Weights of a small GPT-style language model, trained from scratch on English Wikipedia.
Architecture: rotary positions, tied embeddings.
MLP neurons of a small language model. Each row is named by its layer, matrix (gate and up: input weights) and neuron, and shows model dimensions 64-319. Each number is 128 + 24 x the weight over its row's rms, rounded and kept within 0 to 255. Numbers have three digits each. A neuron's up and down rows have the sign that makes its largest values positive.
Before each neuron's rows, "fires on" lists the tokens most often at its 100 highest values on Wikipedia text that the model never trained on.

fires on: " part", " addition", " sold", " return", " design", " count"
L2.gate11:122112123141081076122161123109144081143178117107113119106096133136156142079127096118131125118103129129108137110117103095088109119129109116127153137093131134177158136133128138137109096120071109142142160176109160161155145150094107091144135132104116134118113092167126160124138153117136115099108096130137105121156103140131137090135114148102144074118115118150119115092121144098143114140100158160073110124085080141146088143135156132112151123168109097111134163173135136168121128103112143129093134092131118116152141132092150131118142114088105132143105119147105106135144085121139082123086142118109118135137130145132110140129156184120177145123105112103177116115134125106156138183092102127163145171121140139104162098077143153129128126121122094144077136138177131109101154122171094
L2.up11:148123154104142129139117119138143113148090119136140103110135124173190115144144118161153122147170088105095083146147100130104146121140124140091128107100096144147124138108137091146128095099102121151130143156108123172118130117095128128110121099126100135087137095097139175114080116139114116111128095116097151098152096144085121132146117170128166144116091127130137143098133160138119101108084171141125112122114122110124101149154121119129057095097108130117132162106136116146073149164084149126133111136178141080157092130107167116164121162127093114133170123147141146130087127117133125126139073160126096121127122148102103139167141146119146158081136130146148112096139158123140133172100127081145160147145156147112135140049124171150124173132146123118152142093107152115139146072137146

fires on: "el", "b", "us", "ctor", "t", "ro"
L5.gate115:154118100147107150081168110142132118122127168174159181129121135087159140094103136122072108107119119128149125141166144105138140133145167130147112134152179154125124140148102138118121181106156134117112108153095131151163109150136121160139114099083089156123127086125136157155121150112162154127143153124140152113156143133147140160177136160101145147177136116128129150124177134093127097154166116104119170109096112149168139146105103122104148143093100108109136168153155109145118156112138125185135107081125130099118098126122132138134153145091150127110100135153076163148138127166144155132121114147129169138110080118119118147162122115156135138100101109110157145075129114154104124128080126186116120117134125140143122132136108130160162114092136142142104133120140124122144100134147122
L5.up115:116148124135128141106134141120175093142092175115151140116147106155138099111093165116106104135109131120112144132127117103110098123120134110130153139132129126120100130122116139116125101089162135101089124106113138120123138155112131121118098111090081164126092113115149145151128136127137110119172156102143144111137068096094133143143129138143120152140145078166131107160139164128132147140130137133135113126124118089114201119145144170095155214168140125124135112144092126099128169185136133107129146099100138115153106122133100097129196190100108142145107150133173111114154121097139140149156096068130111114149140168131145109121086119134117153146086115111117162143113118164131155129076125101114097135146142152136143079105123104150127105120147131172125101135106141145131088121083139

fires on: "u", "o", "e", " an", " (", "be"
L6.gate330:119116131119120136083123116113153155134136084157131128129110113205195145108134136166109098121102126135118132140120124117127092149154150110150152105136138113103127138094123142111162120149118104120117121147130103124171115126093118155089127136153147145151128113102137116098147136120103138140092131106137114060135155150153101121143201110121097110089092163126126136106108101175103162114141143125106118062123097113133117134151156100130176169161100110099100163151139141193118156108152125094144162180114143112156121097145107133109097140099121114124087145141126139106134089124092127111127135121139117117147092125167131123117163138140105114128127120107119114175157138130101119079164131147138122143192168142118132124130147128120098126107104120138136163121105171125101091127106143
L6.up330:103093120132143150171095112122140156086138117125138150127160069179113126132168153144167157142108127131093132082104116131122161107147096118135104122143118154108092146076143130138110108125083154110137114139120130105167144213160135134087151105134145172100145089118103176107144155101141132126089093127155142153117122165123130072127130124098145137153130149142128086112081127157151164121200103167124139111134170124122107147153163134098116127106124124126132153110136155124107097110142125154128146147138084094151082106127153114151139086105149138118134136098106109092097112144144184130107146103149140085094131154108126126129143152111130140126168155113107089155106143126124071147148115144142179136123100143086133158150085134156125106096126137155163133129112129139139124119146145

fires on: " sp", " bo", "cent", "h", "d"
L4.gate221:138063095110127103132132159120098157106126074166095147148165114137097112137129162122125145120103213123153127139094139136142108126110107125125126139147119111146115127133177134114118143142148131146150098132134099171106110126086104136149125113133137101125128137104168151100143133136162124130138124106162130111124082146160116099154141119120153136107103123138126141135141155130129168138105134092134157117135171132124137120142126148107133163117118144096097090148119126109123093094127168168170147144127125126139172118128136139105108170112073138146119147145123111140130121152129121116128147141145117150122139118152113155205141112127152099138131135151130153115172070125127153133131160133126111134133155125068104123110140100146148128107152110076135094099126150140125140101161162
L4.up221:139133157116106107069104137106157136123176126182138147159118149133109088100133119132100112106161130163116138122097085098123127158104155117087096155162103163152143108093099148107120090106130130158143093102124113132141175098127109129163151159123137124172140161126133147118143107156116097144133095112130133122166146120120099131113153120121148097137155132098099129113151119119125169167131154147118120171136133105101131121102158159092087130146163116194114119108142125163147102124165164102095125141132162171117077086154166151144107072165094166144120129091148122086098143069174139155141100160101153174129175121115142134147121096151111153118112141133153118113119111128120107106155151134116131115113136123122154125144129083145070121111116104167104136119125101104188108102154097

fires on: "en", "ir", "t", "h", "el", "et"
L7.gate279:150141106122101110089158102131103139106122089123109118146126129159130122136125146161082174096131095107152114113100125088136108108117079150151097138109150118107164133221168140117111154120160131124105146144159116099106131115117120160129121146095117119158123099132119129103170137131094139119160135106144131116151147094104108128132097145070142123144144142109089131174135094119120108132125143121144130156141084150139143115108102114124126124148142130163156103114135138116058122119138128160135156091136120093112133152111122122121149135152170118133115125115138147076131174155127098153105132164067155115175115118130099097159169157127106124145128117131115160108114115113138140113152108144158114134133124104141134155096150121135074126087081135080113139148098120150160096125153138
L7.up279:155110131110143133147147126139177083133117138117139102104142095108132134159133148123086135141123170134120133108140129156114099164112125114106129110116139149128122117142074078116072119149113112083122158098099162137111118133133127140158111118130161147114130119117108136149090136118140133141154146113106141120130135118117116158147080150125144188113079130116190113145098193140133153098153120101118137103076143117110122098135173126137157113130159142136143091162122128115151164112073162138125108149119134119110147134200104155121105110072116151139114106097139108125082109123145107108165140110112116100143135147107147103108097127134174123154110132170100142139143147112092153129155128152094133116097145152126152134103149114109152176136145121144131123086090129117130104122156109

fires on: " bo", " Bo", " champion"
L2.gate655:100101138125116135103137175099160125137124115162111151141158113097122106136108113162137119112148166123168067170177140078143128119112112133124107157138122117133128092118130121093092158162156137106175123114133133105120134136135172128124141176116152164103115168148104183143158102122147100157124122122123109136146101102136097139151155152116152109120096138125118173120136129126142159128152109116164121139136117076090150159145097143116143172124100104136150171127150174123165111167099181115174133143134149116150118100113155139093129089117136155170105095157128150135150094131109088106133116112109143138158127127150127150138118111139096141147128135146172147112088149115145132106150110127119136149145124143120128092164122127126135149092134140121174041120102108178110113168087096
L2.up655:162101173140110176095128175095146108116125126166103132150168137124087142125126096125169148167104130149125057080128129133115112146127128117096134140117128127113097107106145139103099103148156118139150137067128145123097084142107141142104111146118164130126121167126133183142162129120137150132118106104124127140160123127111119128144133139125143114130129115133110175122168128114156166117130147084147131129147107111093119125120070140119131155121136120109105158155125139149120121147105133109166127159117109147142144115138134183106131134143153148153113157159109135128138173117129096109149106093104123140134089117107176141123133077120128141148093129137144111108082197129117126119144120141176103089126110126138132132127114140151099142080129126111137065147088139141128133129148070

fires on: " bo", " lo", " w"
L2.gate544:139111110147107071100145109158111176115151153161130119093118114122169120152123091156135083110123204134146107114116107153141087145164085155106143130114114129145113122127123184107139130165106093135155166105123129101141119082138105159163154148123152116074136139129101087107164150125148147144108118115128104100133126146162106114103170140087159115126124122182096136117131151135144119158123089131148095129161144115130116119131116129124157112110165128042156122120167127084121134140082123156099153169131134181107142091158093141166138138144147109123105123136141114131115140098133086155119122131112113065137146133135102154146109110130103112105116108116144133091099137107100150109123069135107114111168096107075107149143137090140153139130167135094133080145097159152111136120144136
L2.up544:134104130178101101116151182081117134112135144135158166137127136120116112153158119134142139152134132158139069081121100158184119136083137131108125146125136127097127110116158111170155123126116132151128112127164098149140137108122135077103098115116131130115108149157157136114165136143126091137128162120133084131109107101138103116144139102146122142177124114120115146151162130100121140139104164095145120146125156110165141191094124151175109138113175113123136131116131128136109143112149114125138135134160119153098172104178101149103132089093133177159118150107134127099143097088139130172176122120142115235128118120098107189082126133130119085159117120161132119173096158134089156128116104141102151140163138107158143119121156151161124131118108142138142110147137090121115116072100121

fires on: " lo", " Lo"
L2.gate821:147115153161102127151144130092160138114108136105125160109135085130157099114149137125153115116103097140147123080141148154081141126140135132109135131137099167101126102094089131079104113131110158154137147108154096104116090096150121103089103129144119140081123120155082142150158154112094126141134153125085114124141115094122161144146147138081135084120113136141154088110136171134121117097115135130123098105164160135112152179130144099134135124108117120102097135112127141102121116114063143091125136145127179130135125141149119158107205106157138130113108167138117120133132138128152124143114085081130127146132139149123090131155151134118154101117090100118130149086105124125126148096146122132119119112151123118136132107089125142101107177122199130141094113148135135092161104162080169
L2.up821:199102117121105132118134167122132154121114115093126147116081101123117118155161119162111154147114124117126132115140148117102102127141121070092133102146136159135118121109138138100129116096137098167133160126160131120153075151134124071149120145158117129068115124149118126144166150153122146148144136133144103134088146064133162132143125112119111104158136149106107079136154165164149155100112133122110112173121153159131162173099118123107153138142112124124130142128141134128097107132095109090132104120124160136097103131123110136117141123156116132124110179099123143095169164100137136188143090121144122134142161105125114114183142098119128126149134112107151168091112125155120150126179092135107130092132120159109149132101095124133106151129174112135080145131102083092127115097125146

fires on: "ly", "er", "ally", "able", "or"
L5.gate467:131168072151107132171131131122143141154150104097096169110146094099135114151128127127156105154189156078147140175164120132116114141141130113137073117118157133092141139129170144134086123094116163120116123150171073134155119142145107129140135109115147145100092159112151113110140153087167138131159104121122148101159127146113171122118086126116099176142142148155127178129127113141117148117130130095138099137149122156146081116105113118116155147096078143158089137131107167153137148142129125141126142121124131114185139130158142083092138123120142119088139115093107174111095110087182157199136148072101124148117124158125120159099105146135135137131129157109138117139095147097159147084084137125149118133143088129129150118171137141095125148112160140133110110127111142133110103099132124
L5.up467:130100124138145121117126122105128121186126137113100183178121086162136147134139155136177162123134113149132113118090117120091145103127059144144102121107133109144106173118107121114115147089123138142167125121109092117116104130147121136114131092121168149154175125097134185119136168101147075111112115116129154110133100147150131112138099103093139077154137136138141112164108098140100173099129111128109105103143092193154123140114145093128096113099144158127144120157132125132130150118090108145100139138086131166126137133134118115132152104183138102127119118089125116108142111142119178146129076121133132111104128150141120138153076109111136162106115140133137102108102119129077127168125168148121104147174126139104122113125145092133118098079119112121114144139131142092139116126107172

fires on: "n", "er", "st", "ed", "ite"
L5.gate864:171131122172135153127109125129161113124092117144149179079101098095138134133113136067101102107133119153177150096133102136145122116116141161123131090116137111128085148161144135114115142101127132155132090116180120151114104125086106092161121097103172135150155117162118151124116114135126105095149146142135105123130116118089139088111141161137149163131128119118101135155105119133094132106093156138084131154124097090155113126125140135122163134142127142108079127139128142134145078090120151127104126139110113137163126115120145088111150117133150199131164129076090087128133121098169124154102119120082178115125140077080105100131120133113172076115099135133152161139138161139112109142131126108141093166132100114134120154182098134163138104124120132105144122124150144127186154064117116
L5.up864:098133117115117138131132120124118149125069157126126154150124111136116098114138155143096146096138104104086120116166098100116150114137094118095182086113168156145111107109118123139140130103083119102122156136119118106109082104101099135162122093127168101129059129088150104116128128118119136147135137120148165146116097119104137104109126131137123103108140137174129128144123109107110138073167138102141121131137087152125133130156135140096119156134174155124127127093116122136122132150135134142123121116084103075138137128108124112133143188149140101132153136134108079169155132106139165126116121116135149169138177154132095103160076120159111127100105153155148132166111120157072156131135109127080139101166127086188127154125164104175105134123142139156115141134094140145096133143135136

fires on: "s", "ite", "te"
L9.gate600:156120140100125127163103115105103136110095098109124124096136109108128163153137097127132154125141097141162082132109148129117149164151110101111106156091146097153150143155159106202127125112072149101127100121166114096147089135106131088131144133132122181154116114154109128136094141121118128107165135105112159148141126109120116121101195124184136116150124107133126138127121113097123093096132101156094149081116143119159116124134135134148137124130127151154134121128167097123101116137122144110140146141109084117093128129131120165146158103115141109099112097105104133139148145156094127159098141089144101184161103144113099127176149105150136107125135116116083137141117119134158113127130087121157154171068102142111163200127130166116094130122160144123190103133111146105122118119134111
L9.up600:134132096081129088130124114144132122150119158107141114168154104150117112100125159136116128106155143141107120081082095129135118115120132099078112085146106137133149123115129123101156126124111163134144081175124119142170111096150120083102141141164099157126108147100144134096152117125117134096106104134101157119136118149118142122137123167115141160076127107145157091109157160142143121157126110127144123131121116155141141092090146098137153125102114108170145114155172087091147128130142116166097121127093170119121114115153057130142122158102097162117099128148123130076108150171143148122120134136154118161120141112122118124181115091147143148133106141154116109132118116121147128149143137159105126091119143117148080112129110088118102103128139123152105149116143110109133124128091110

fires on: "al", "ical", "s", "History", "ar"
L5.gate288:140158118137152113101091137144102143128112151101141128075134139109140142121062098100145102123097091133175176155114194115124184066132141088150141166096144152137091114170098139081129139147116129129127149131132136136126109122151146137134149118115150130152154101122135134124115151053120124131144127125149124127128110074126157140143142126122099140131135134132147129170103154162131091107076122128126134115132115119139106173127116103153133103118120166120137135108130128166143155124145139136118081178126111148134110110165118120162103119101105080118159127094119127098158120137135139150152152105146124158106113130086149100113092115119127137106149169145114161091146112142114125096115137124133130099093146092151167152103153159113137145175127118082124160160094184134163104137153114
L5.up288:133129114094121128133122140134117144113147180148135105127129145121070145121088096096121113173138117179141169147100155090152163123128150111115141099138124109089143152144127159129111137145121129131135146156180128117156161107176140134154124140127123159134115112142130133150141129160130132134148128156173171095171123090148133127121173118098125116123131126110117156125179148155144114184075137134131155137153114180127075109137125125146095149087093116128119136132112117100145106115160118107112139122113103150129120103154158102118125128137116141086099109130137090113131118152139103152138107126163123091180139115151109121178169164147111091098091116121139122140123121115121106120092153134134141117113136141096140118099118109110087141102092153156154177158131173157103136095086098

fires on: "al", "ic", "ical", "ive", "ative"
L4.gate20:119107099123124139151117136108145101149140100104086126158132117147126137119118176129173120097119134144109136133116157124115168102121137153119121159093160142124084143131141129101117134130133102137082111167104131102086103139120177147138116150117090140114114089123152173159089148083088125104138115124108150104129135134128124106131131144128132143123119116123105102116119151138115124129094153093136083085133107159114125132156101110125182147112144114112164147132128158167102119140120175099120096181120140072132122060128161149144127119119144097128109123093101108136147126179114150152111146067183082144109110152112179177139131114134142132105159129100148131119122130117118106159146175090105121128118069114171158111113147153139169090116151148141151163141113141147120105138142187
L4.up20:176147161095111124170079146095142118172185150103097121147156103105115108125128141120165149126086167165097146125115176112142124094151157146138121146080115092168137128150136148158107152142145136145079127156125129108104134145145177097155086189137099141123122115151112123140088123085103174131119141098145117171126152142104139099119175144119096121111132140105160152157117151165095155138091094142098110159135111169090114153110093135112135112147123094157104141135132107146157129130171162099097164134080124133170160113153118115114127124163150095116129150135113117175132125150072114140092123069135089096119186125122140102089172153138127087135126133119149136107125132094168100145092160126091172153111110094170097145121170118137133168141146136119108105144110148084115117116117154

fires on: "er", "n", "low", "al", " later", "ig"
L6.gate903:126095145137151105151112108081180097154119110130111142094116137129153089116152135117135154157139129110117110140137140103132156128168130169080110090107114096196087122121113123081135176129098096168149115140100104128098092097137161167200144067132160135166162135161170177117143071113147137162123118147122116145130118139111115135145152116109143131116141125122143108156135104124140127143130134155124116132109108123113122144158159128080125150115114119138104116122094150098141116129137142121079157137123064118114128133193094162099162095092148115143120074073104101145129126133122097115178138123109155143100137147163135158141140129131152094118153092145127144152105137104104117176129148126112130141073148091116153101131177139112109104130128129125116122164162120146146115115132124
L6.up903:178148192150100112114106135123086146173073102135126131108137150099148168122102132130135145091154093122123124118112084133132104152105126129112188128118095128120102132111156120151124128095138075129112160087162091122096181102105125168115116129127120127135105139147129110142098151124133148105144138107108113110103097070092085155159136115160152139095139140106133125102141110142130088106147087097094149126129076097146119153117143152110136111137162128104141163086165138098100124153115089140179110086114152111206146087134141141135148101151091107115126144114101108130161164148142121103129117156129139152139144100119125132130119145143075111128170154105119159145147169136114110114114128107168180174128117099197105105136149161124137156122102098176139128128108158134120105138122133

fires on: "s", "cho", "ca", "um", "es"
L6.gate1009:123167142143114118133123097168085153093154126123128093116150098118129172141131108109125133108093149120121184152187113110138151145058107129128137085152132085127122117102138119147110106110120198150155135138149155148131115146074144151089144104106078149130148140118132151139141098111135130119131083135145120181122120146111115114123120069143090153111070113115155127073133130093145100139151149116136126143129099061118142131148102159155165108141153176121097142123106112108062120131135130137068107116120121097133180125157113139154112119145145126124140138149082115126143120175178128134140085113119099110152084138108113136151141114131109140132097123129098095093171139132123124152119151143152125101119119138103144200129110147099126171116114148138115157121140148083115099158085081
L6.up1009:171110112157089100117119092140137134130114105102107138101108088134118099114153132126140138114143095141118175119127161131132153119127124113067104111138150147124095171160111120155136104103097165138101118167077144134105141158133100123110126079152108133127157116134118145057123145153086142118128082122110162089146108153127128114117158115099120151121108116130103103091158122154100160132132097160128123135131150120104115092090156099098153157105104130178180089170117097112160118098147128149113084089104144150117100138173088156092161123129108114159119090166171105116097107122123163122138161093129127119116145120099129116153108122150144163101117141126124127097172126139127132158084126166147092138179168146114189094099167139145152155113155111126145172141179102076127131113144126

fires on: "s", "ir", "ur", "en"
L9.gate622:127095126140106131162124079114117135111145115108139132128116126091110125169116148139097131129120085114152120113132142121137127148140150091148149111129141149163151117157098174114155136114111112133133118093116125116128130159083165147149137138151158114131124128130112124143152124119104131088118122119110152135157087126158134117094184145080105108161063117119132119113101105116149110077153122147140154114188151128136140107174100132127129125128115130114157106146179161142155186117174164134118143096144075076134128131116108133107150106173102155113094142164120062145093124108141142104167106131103106160157108112149118094142071135147104125123143136121138124120135137095119115155156108125144137084156166110137124079110135137125054095054124132083122142145132114126140152127131180
L9.up622:152125139100108100130101131098108145128147155088180175137110074090139107140156114141118132139176125090141128168106139113131144107108160107105135146135099164160092138133143116073133115079149141155141100123126122102104134118121122124124141122141114157138091140102125147107146108147100106132180109147137163148147118144111127092111152142105160131099088130136150139091130174140115119154136103103126145100168129135171148104124117119169097178130153124153111136172111111133163126139172168107098114110145088126108050113123128148123169133092135120151101100157150144120162160091160135145129144126100150162077133110155146116124139084134134194113148139136116105131112130137113128165094168167133072185109128105079137152147144109091085135117158105125132134110137123127133137135124122

fires on: "\n", "ban", "ize", " Ber"
L2.gate721:143096108160118137099130121162139121141140135102119148110133121108141133119135183116110105154110099089128125112140105125130122154138082149120097090141111126113123103135101124148103169084173142158134159139124101131102163148160105158115160112105170109146100141132142125087159135159142100206073139145108158102108115138121145151153075157113131154119138168106132101130113104091130127102122135075119145156160105097106154094109108132176116183160114143145154118163078150129133107145131155147094145128132128122108159142121155128105122122096113088120089166129111143131140146146113135141105091131113098159103136125150062142150151137114153132126115152148140137141146112136094108165137131132128090140137141125122128152090150107122124168142103112153149103108110160115136134123101157
L2.up721:154084135144110109144145118141131115123156126096154133133149087110119140106143183146118134149090124094120140127091093100118110161197096124102096090131096126104091093144109108132134143113131143168138128129114070157118156106184116110116146101118160112138144120136127105095127146140102093195127127151085102121112129109196112149143085098129151154121149180136152110144140075150109160115141164115135107108120137120113117120129113107151117156161125132103136140153140142142118128155108177149078151151129124126114151150083122131112132106041071073091120145117146130126141137145153127115116124124157100131105079112131091066132099104133146097163140126117111126135156122110111113116142130127127127142145195121072091115075164156140137176106137091125126134164147117135127195144129148

fires on: " Bro", " Ri", " Ca", " Bra"
L2.gate516:121090093142135136183097135168121137131126159160075175136173118079148110106147103147107168100112177154179173100124171135114139151167129139165177130107115105161122149101125136100125130117168139085154096104092118157088149145117157146099162130156147137126128097152133102056138139098127123142118140105134131130127124121102107070150161135160121131115120099128148113062121106128139138078130121136115125149135127144090146127087118151165117135106130100123116104125143123083137125137150102138139121098119133152200138148142102098112167124137140096119174123121128092144098160145136121123152176165141143108126150116084149115130128109110121113120149102087116096134139102162114142096099127167088151130129094108141128103130131148085100121102077101165158175166123129108100121114136145
L2.up516:120117133139122110159137134134160116184150135108149106081107093118069144097133115105128114156098187111152175121159137130095160115135140163095162176138101146109128122094137090137140157121095153127107147095140154130097124124153110122151127127113077097086159133133121160135142157087150137120124133137143144126161136156102155107104053120147123141123091151137131083126133107143130152080102136155118120154114096163138072103141136103152119098151138123156104096148093116157145163116106133133122076115119166127134131113078138146114146107146096147139138110138130141168145131151092177141132101174141130135083158112124148121129138160114130126133182117139108127119162110151118172112135121114149105153098114100155145089164108158123143088098080145094146112118158151113110098161099125

fires on: "s", " years", " season", " month"
L6.gate347:146121164117156148098146126131117130101113146101106124098098128146147112115109110118175129120115143128153099108165152122170204111159144134130127127108157161109070086110166154169146123115138133183109126137115129138202118165083142106109133120104103126104166106134154122112134108114123097101127107121144107124153146135110092123113137150132118100116109161150114100124091113115131102114135113152142129097113115147131180154154150119135151156134133125089126130081091160106138113109129091155131137176102141097102090138147113104147126126128103115127131120096115131135133118140137132141110178126088159171138125166139102109144118122117135143157128136098105133083134153107145160110165129174097168132158121165117126154039119111126103142113138132124120106135159123141108169146166143
L6.up347:139160161097146104101135145143116098108120136134152143118127137139134117118149123139130136132141126117129111140164116097135160142102104112083144109134131147108127168161107153130138140157111111141152148151139081167093089101145170159096135148154132129167145143124120128123113155111137166144117131140099124113121134136207149105125147149083122195121140114119161157140096133128137081142163151097144131118146114123133108137096133095161124160138133130139135083143152056107168125119123115120138096111118134134135125111101136149100107106112134200185125132110099157100147110156125148090146131134168105127172146114133096131138104104138132109096093126123134107143142185132129083153134102126115104097104147175122098122161122150139080103125131147142104157139159131110101131129164118

fires on: " |", "|", "-", " –", ":"
L9.gate420:148149154148129102169122114113146103120137144094115119137117150081067150094131146098123126076127135140142154123150106133088126160117135158072124103105125060123128134131091086097165091172138151136165133137102144140110158136107122155120133109130169151112128112113143124114126118092139133111090152159101123155129120151125089079139118130159119110156123122166135125144156094169085123108124198061133098113123170112133153174120099102132122150120099123155142165181098116133139105114092128118122132148142123184100115149149121152090133119117118138090097120119143108112131129144134131135140160142170096119074109102116124152143139100141119094134127110143144156173129114073117123136071121112155080104151175148105098121122174110147144114094149119107120141127121126135138080146123165
L9.up420:131136156133134100130103122126095103145113115130130134145140125111134139102133133135142149083117151114098124134162147112128155095145090140139173122097079120147138123107126130102145113152116115149118147146104121152135110148099111123122125078133149127119132139078092119110132126125081130102114146104099141103116147140095090098118169118129134134138162174163132138116110153133069136151100122109119174094135124158123130128121121067128086131072162086093108102142128117102140134121088114104101126120134127142150146120159162107136120073136163156133078109166098128104167127125117171100126141164102131151129097150189131121077136117123134149112126157120105133134111132126092111138102126147125121097123174142067120121135126120139083140141149125131151106154082106102137116146150128

fires on: "one", "ton", "us", "il", "o", "e"
L5.gate713:083160111133135105162146133108127093112151101076145143132130103148166131087088124112151117141102107118145122158149178129125073134161126144176100140121123149088127055140099126152105112137123115143147095128162130153106106123164127119108116120134130142131119073103127085120099152120129147135163123126153134086082154118135128124098140086085057133141111150103098122135137128181183108116125121155105107104114125148188133133138158126132135132157164123095131130136128085099104176133101140149131107156138148147165118108139140115102080110143141111103124119088101151151093144150157141152103150090112126116139078152140125087128144100153109124135121140154183085142155145122150107106121153155097130128095107117146163066106190146158134120150138123152105122120155145135094099184111099
L5.up713:157152095167092149174102133135120138108155121128095140147107120130084152122079084131205101157079089145117120138145128112130119125147156153120118133134111127122140080142119144170127121136147102155143113120110106124097130122134140145118138181170134126153094155126169128128124132096148135172103091143103145168099094098116138099080158150124090123132105093149122099135145108135176116156144113160055095095138156162131144127169162110138119156130120123119157135107113143123106114121138125118101125108122136120194140128138133128118169122134100100092098100091107111128104150161121139108128167108143086119101105117106118169146173098127117118139094171144161102130114141144101138116148160140129147128124115098093128123194118110159133114143129075127137134134153121156114144142157133

fires on: "ri", "im", "tion", "I", "ty", "der"
L6.gate199:150141118185153098108120106120136145145185117123141106131140117094148134170164096175083121129102098100187101177136112117110156188124152107133165125157141122112155138141151112078103131161132149095107148127132134136151152091118094112127148129145123161168111064173134095130133125117110123102136133106128117111147123138171110104138142118167141111120112130138114102156110159107123129106154149158165104123141088109124145107097087110115123087158144134115148132143127132111149098127151113164125105125173124115066121094128096089098179102102114108153141166125126103128128141136114087143100144114146144087131130133115145152078133147129152134138111121140092135106153113126130156107143133150099071132107121083152115150123156082121153142153169164137123115174129108120146098179096156
L6.up199:112142119115145130131164129168108161152162167163104155122187077092124090126104115143138094138155118117120121126133077127119164140152122108136169093118091171148126164097165181148155169115124132135124127092115108167105142112142114109134073132148105149172100140129124135155132149143116117148149116094117125116143139124149125130101107134082095138099138161132162132095117150098124138122146118106125094112124149141166114127098095121158109076147089099148115130167151112139156131075117157156114143170143112155143098147087118104138128106142125152154118135129146130167160186100141133157104154115118115138117141136132082143156102132124162113095157120132090067129109125125108129182096130120156116120145134114141133115151071132111136139117142114137122141154104116173073126125103123

fires on: "ro", " Bro", " Bra", " lo"
L4.gate110:125143164182090160109120125138126135134100178119121156088139153134125100132127159136094151139130162140135133087137145112150149106166128149108135127131149174166148148078151116126144138134144090093114116108111159164105114135107170138158133146126102126108130140109131136133125165116173144116117110100129089109171154153121163104121128081137087144177112145150124127130094166114138106116140120153126085166148138142133142178089138119133085125124077117112140110158116142106149083142141140166099129096149153148122176176151126152103106127147086128124145133132107084138167120145151142179130083165121142169128108136123119124157126119142137085105166132100133142115114141114134209086153185153123109102084131121150097111133126120139072170129148115161145103167123152117093146112125110
L4.up110:073129115156131161115128127140134148134170162171105154145109148124118107137080137087159078122109172142142176116109145089142101114126149115136142159134087146149129133137145129124116079144112159128117125113088099147124113137135115139138124145135090136118098143133142114092109101152174129113107080150097089101143169108163154133129132185138115146152150116125172108126132140131149154144130138147153133181133148107113146164097142132152126108130111105143136110123160141114119148167116120131151150129118127079163104164107135092109200080130125125143130131151097111170149149105136119167163172142117131093097152145152183106082132142133122125124176122108121103086127128100108183121137146130105179134111131113155155130149166121133091129108150133132107135088118154138130108156103166

fires on: " |", "|", ":"
L9.gate459:123125143099172139111121065106070172152095121125141147125117151116062166122106150131117156114146165151146124129167117101116147118151148157126154095139156132144134142127118132107103150143118156128098120139135137108097117145130167148146135105136110120126086118118099104071146136085126147126095177146098162164127126168126140104152151063117116143104148171137159125116151153154092161070118140106175138123138107118117176110126120141141135144102150126125123112129117146139154148115119102097144137120151125121136120170100151099087150125117133136134078077133077119099111120128105155139125158133135133141083072164130147116120088137172126085104130128105113107183108089122155117152092137159161127097130132127105169092128116135144130153133136160115098136122122147065119134101082115
L9.up459:153140148106099145127152148124112133084100116143131119139105131142118127101161126122123122156120150127125076092136125157100103115123163115117171109081098129153107081156130114152091100150145115163133155127126136064149154110140125125130144159087108120108145133098112138123142091131124152157136117081170106128127136134135139136134158110090112143195127112109105162140160134147130106120097173081118146137108084157147104120094111169137134142097122138098157136168106095164126128088068104153152090157119162145131124143179146142152140099104127112143138165095136088147119138140129129057114162128134106124157141104159146146110118104132145140147088178117135151105109109151123131109143117160141136139148172113114129105132146114165092129105119129135148116132167137180131127157161139

fires on: "ctor", "air", "ly", "or", "ger", "er"
L5.gate56:149144128169143130113132153161157130123140126130143132129128127158146082105102116183164134124168134107113096113126120150149141138081107113115116133116138126148123163129176144138098162117112136128110105128151144106159126123134102121115176102106136155105144166131093102130119116125124169139170107146156173117127108138172114171130137139143138160166123076140139125134117160140144126170144110174155096105124137161137155091141117093141126120109123107133142127098145142123080086124107157088110164109149123147158139136151127163124127113132171153134164101140108121123112153117126140104108093103140120154148150129115100095142121108139178107130120148118103142141096112094142102106077107093152118124092105164184144137127148108150122103161157173134122096122123143149120131108093168
L5.up56:136144106188125113201103163091115133143127167129120173180147098111123140094179095128123134091152128097116096163118126154099124121141107104080103169161111151097115154134133108099089100108155094104104088071065108108154112133145122147106124143073126128150141139111112124100133153129156141115128124141146162124105100151127132178177107146149154137107125088136122126144132120122131125143072127094142108169090142107146145119146121109152108158143108115130113096158141119135093131153107096082121133146089130127144134161109115118115094152091101108123156106136081058100166129138103154144092113121134154127112131137151144135129118139096129160135082129095129150129107148132116150100134146122126100122132112153081088137102147143154117105127139166188124137137164127127158072136087081